config.toml
activation = "gelu"
norm = "layernorm"
norm_place = "pre"
rope_base = 1000000.0
init_std_up = 0.0361
grad_clip = 2.0
decay_fraction = 0.56
final_lr_fraction = 0.05
train_tokens = 110200000
MLP neurons of a small language model. Each row is named by its layer, matrix (up: input weights) and neuron, and shows model dimensions 0-191. Each number is 500 + 40 x the weight over its row's rms, rounded and kept within 0 to 999. Numbers have three digits each.
A block is one neuron, or neurons of one layer that tend to fire together. After each block is what it responds to, as a language model described it from the Wikipedia text at the highest values.

L6.up28:453497451493504529484443489472547509544600555522576544428532502515475388560466464477487489483526508498504549552488574529451526531392479497553461550502477518461565492428489492468545522446468433601556567523457490525545553540480586518481480479471484558537525508501511464482475503542488529502482473450534497438541519517554450424508464449430545459529555536516445495478465552499519524427435383412518554443500530489501516442503523484522511516451478506459533469499482501487491476575489437498533469505427498498502506543554472510525485499440505535510526524537517461504522541496502475459
L6.up253:496488513470496601478522456503501599527577532534479519514429463554514483552539493519529538518597455508508533462484589506539504523438520524435458561491491480499531501441463482508501473479488509495495468519478421529497504533507445539448451519517432513521558459532498543464538503560542511461447405548598494439525528490560479515510488543527472464479532503434485553446479468530510504472432501498485494559539515491405569618506445511481471498543495507516524443464515406490500537610459500516494423461483486421509452497512545477492512493428483491452501494553555506500497511453538499472
L6.up351:517540511541477493536488555522516532586579488450475530509458618483461522533491542461435589493491507544503543507455536503505524476473567556462461507408538559467541576434511497536454474483483474474466497477458482515530485541499525408544517491502435523552497486491535473512533498452544541563476416462520517472521458490490532495594418438406608463478522535522514554422491514500561462476414531455534490463477515467449501552483485517436484552462505427451572567502487439477553531520504496499506452480480527467521451525566464486518486509478519514540512508534491487522531492446523513510
L6.up396:466513491530423546520474432539515488495499540556484507513568475535427458487549454470540507545580455472478489514548472545564525538503479516527471538546520454404619521433523537478430507557509497468495527561475455507437501550464499473542510535421445536529509433545511529500486586520485519470437474532495503524519501471539504511481492478498508507522505526460499470475521529544493486488447535415446489483454532538439615505470494489481526480486467583519516506446490465374425534549424458495461535501443521468541490526505525553548552452518526513493592472488531500490507416539496528494
Description: Word piece after initial H

L7.up17:487539452522502420507469538564501515467536443536453500509490510485499482521550485591504464474547497471468453474498473569518485513488418499426515487455503465485544509494565534525503527551547485468543449560438513468465467509516558534444533554451472488475496490538480448479491515501552510484485500523468435446584498504492445557568520422456459479498600493459470507582423544507462558536475500563530522498503542515525515486537540527413451455551633482498526495460504504501504549600524455456533488522515500437529466488515500455590527517483570532498533447556514505445485513551508429452
L7.up34:552501502519552509475502462520507442532488498503459506452423492510457487524504486487507534379468466522492448480480474467500484502555474505429545522452442491557482629532555457488536476506475502515491526540492502524446498481491506518458554562513474537456503463553484527481571490524505498432473521551454520494467537529566507452530506405487529512476559556465486515475451511531504448490416394470453504472541482465394560551531543452467506477530613472561505492561456466483572548514511479507475510502477498519566429522530482531582586494526518578466456499564515523465518487528454534494
L7.up108:422563457546547518484503513502510446496486575423510466548492496483465441513425462509468554525470445447448505477499497492540507507494542483489498441477474569469527557440556494515491433532491452442483498511467491512512457528490511517584512563435473535485505507513529480466525483497542502505472482547524518444468510490466511559501543423448614489518579543460553495545458439544418510473415537433497546481490519529492573542454515511500477458501533522495564553453490446409484518546488484531474554508499485437522462509531468493563556433563618518439575532486504504471557486532502478471
L7.up406:514480483546577498470489532482511500570446527509481488517468452483480572509453471478491496451499496467483506441471497528455421515477494486474532464468493495526451577537487508540468458510550469557528436470448461527500469410450502538543459543484502530463492511635447467557475519513519453522543548583486464482503517577564552538547508474489531491524505552475525437482477503456495444498441518447499549498448513562446529506402550470480543512525567455487498540577463460501476490486535505459435531487515481530589454521552461452539536542560564563430517485484479490554498485544560584441
Description: Second word-piece fragments

L7.up99:485530501464496526493495442473529498534562587462483508445547516540463438467474467507480513571541387433487478549558467531531472485451479500435454516533464528543531506436558475541490480461549513528435506535530513467538537471463535542471423495513538535517455530484548502529498530513529494446465414437538500504566484538497469506540584496523481499505455500403486497489513463489416489454580471457476504492503528515522526561493475543497503541457534504457473557533454425434551558622432475517567485491501495426505515523549463535499527487531529512428559497493469522412488562506477557529
L7.up192:490490486421492541534526443440535502564539557514489496491505528489463506549535501488507519423484501527565503482510471494546532500522463589453483470508444499481539450536494492542541498492517477498461478498476455484453531473461468538406467550411543471494508443520467396508504494597482504498423552485498492542545455516449459431597548465530418487478491481457463494539511520516443572465577521582493525497498582568440524507520498507421469557489537504522527564521498429510619514584459489494552467437483555515542502513523542507489499527538493507517532489506503482440445449536490520543
L7.up399:465480504472536461483504480513539505477570585473455490517565489481480386420515432547554536430468444449453476506502476561471538514473475424440522564516467528500556552497463493500503538506576491471493527491468535486461445523474533526493451523458518528493564487545488393485552502525546475454499542536506411551530482465377509503511517517512531484494533501505508457505447491537460534501447494437470479539493598511462480426490491531523526538497536513473516498472526414534533434520475501437570487493486520507485544621563548482537560532470509521502502545459492478456431518577499524504
L7.up606:505507571435478528490553476482501444490476500509465478525515503485429481565431564503485502477475486471549560531492499489451452496436410571483506508453422477454480477529574441520464421532486466507519511536520407474462575522542449542502522478521523476476547501586535527502474433569466495542474505482507477495524475513517521462446492450529578504565531498427398531495560472491569526462494492538543487581528523564414593473474468473504498452539514542513467544438523488535565454505469486521520490411520578555502465535506547513505509525545496472536520517512459489525439463462447550510
Description: Structured section-header boundaries

L5.up228:466563533440447524506474451494507531534533564561494479493501519509471449477512531531524596508507411486475486504502512561544493621519537458528486476490481509491419475506536460514529495443421498558522505509548497500402510505487460514481427500408525404538512483549441484474508523508504525468501483558466449474546443449460484510525470624519473505553528534489473487570424489521486502418493467494504492475533546516511559443485476489390490491563478544459461577448509501466468463456489481495442551511544488510514489510561527536502510555474490448536557425573530514542548522493472536492
Description: Mid-word continuation fragments

L5.up281:523558506495457529522472555526548479584453548518493523532567442520538451527495460490431546519469411493530472513473541508500487566466468583468458548493500476420565509519508453457451462525476426527537567492491485534494532513492481556492513560470428468526515472595520474419503525524488475513484484499465485428513480563537495443469394452412565507530527494387477504520531538556561504461467563514499467446504496497457515459475474499484507585501499562497534457444483405472558525516431474498522458480527556505493425560532449469546524504525472490509500540490489507531445481515550516518
Description: Mid-word "is" fragment

L7.up39:444474494452521484506518545558524536505532572478440403551456489541502439518506514526515594542449418528514487471524447492477558489483470516536534488493465501505507524556492523516420497528505480515550477556504496484493504488475478537404509539523467555483539544504499450495492503534500500458445505555444460544525603468488449554532487518549531507473476510513482489500333529522527541404489404483505526400549520535492555501504520502459426517500462466499500496498500522445506573459499434472505487458419459508483499519514506490552553479459470495513511518541533556460479485580463586432
L7.up110:422509513443492499511490528463497371444494552514475487535522439482534479535490451518503454496517478509485457432596421468501493502536523490491573481484439490501488519516474500528470508520515560534503473553456482458509484476476475518481485580498493524518503578524461478601494497415565465491417442516448452477541536498511562550543493463540497536493411485493507524493420484489442462459471446450471535529558502589533517475519502459534463477515503456462556488487478500453537507526515514511514489400522462494521515503552547422603506531491517573441486527520536514524467505638522538513
L7.up147:483551517456432486504420474521490557472487508444510442565466480482549546477490470451490541520535543496559513447485525497525541470549503554512469571551484542536509464532471449542540483576407501512545523515495445501541506505493449490416507556552504465449616448509494468491529533480496462520530487560429496452510484467512516543579496454484467495584455495523442480491501510559478454550432456470495475412495489531450589504513524438492528530481441513424598472518482491539469471481482510505441535473504482567503430446498417544528530480511557492458562499542515457470517512468510447431
L7.up164:477541500528505502521481489505533496500505511465457547567435394465488506551471489480495562540490443484484465506506466495464568506500485528513471528537484487451483552573492471535567469501510497459489549537543454528528474473492491530439497561467488509482551468518470520428432511487485504494467461534487530463516476472469418524446526387587558455594482539568444461513430481618460542462558446478494461472547566440491528487482508525438482543541519489487489445496490501491553579540489483466482534490491413492426488485520497457530535521523497486489470531562633548505497491565467568474
Description: Vowel piece after initial letter

L6.up397:461502509458503562485496495487501517508510468509521460498476509471482517469507425507487533452487504512603491334518521504581457502428530491483418483467433592505490481497519467606578451530498426489455499534531538528541498516492486500517485522471527524522502465553609462570475494493498573475471483548490518489498512491446522486526497513583507481550502544510518430595507502549495553512472539400561485485507521582519533551519468510519485457511523542453488502517481479406514532477503418422445585461456511532502486490483520508467496550514506491431478475497549465560469485502545459490
L6.up404:488461499418490501536501461500507506486596562587473458466509526497488438477505506487452510452513469459477560491509548533540529539540528433459480508525485499459507428513431443554538482504536513484488532560492547540448522512490538499452433544512503424516516441451487501500493500532556460462520529524552469497501468544498510527514541573484443471567497566535340495532500572479506504445524495411553506442538470599461536491502488508407482506509570491436529494477498514443534522533448501570476544531512483470486512462487462506472502525501599518457497466545544428466476429550479523473
L6.up425:517540491425554549531557524483523497437547544464432518446600479460435471592552459492552515512556532530504417462470497522537505487532502460490577538479470509523548431519506448551484496522482513490510494567463499448498492510456537468502532512515499533444566430491535473533410508447563518512480538511455536566514461451485530480493557538522455497536568538532493509584497478547447555525535487431458449484470495512521527454487437441512487492444497524446491547464429452496513483530519429479525523482468489508502591567529464497502522453449470518501543436517536398461521484556534543438
L6.up477:479532527494493541526529493470533491434427606528497495496584506470462460478454480585547514479502500521539512436572512527495492545475465440473483498478541475432434474449572449519511501515489466555504496521507480465446557498481503472511508518421511479534549402497488498499433523517520535508483488511479543532565497512456483516518512527582514555555524532451471532474465529574479509484575446466515461476590506490485499441527505473534539485513422495448535465493483539420494419485546380522482536487527457564601548525512517474496469597531411495437493519523500458499512518521548437469
Description: Early subword fragments

L5.up597:448562477520530511562522542517540507494546437515460520533467501577500484543549436464458503473520467523541501442504497516541510516525480493491533547492432493478500485483532445482513468543491542503515569512472475535466526473437460558546453539529472443548530465437510427473488528507471436492455469457426460470541486535539572530500454490548458461549494486490458511509520484583533468512501485508564547476500482501482579505518417456462463526547551540482488587487413419397550509505438501493458554515512479483521395528511510554524562466617579561491511473452483507478471445515553543540
Description: Structured block endings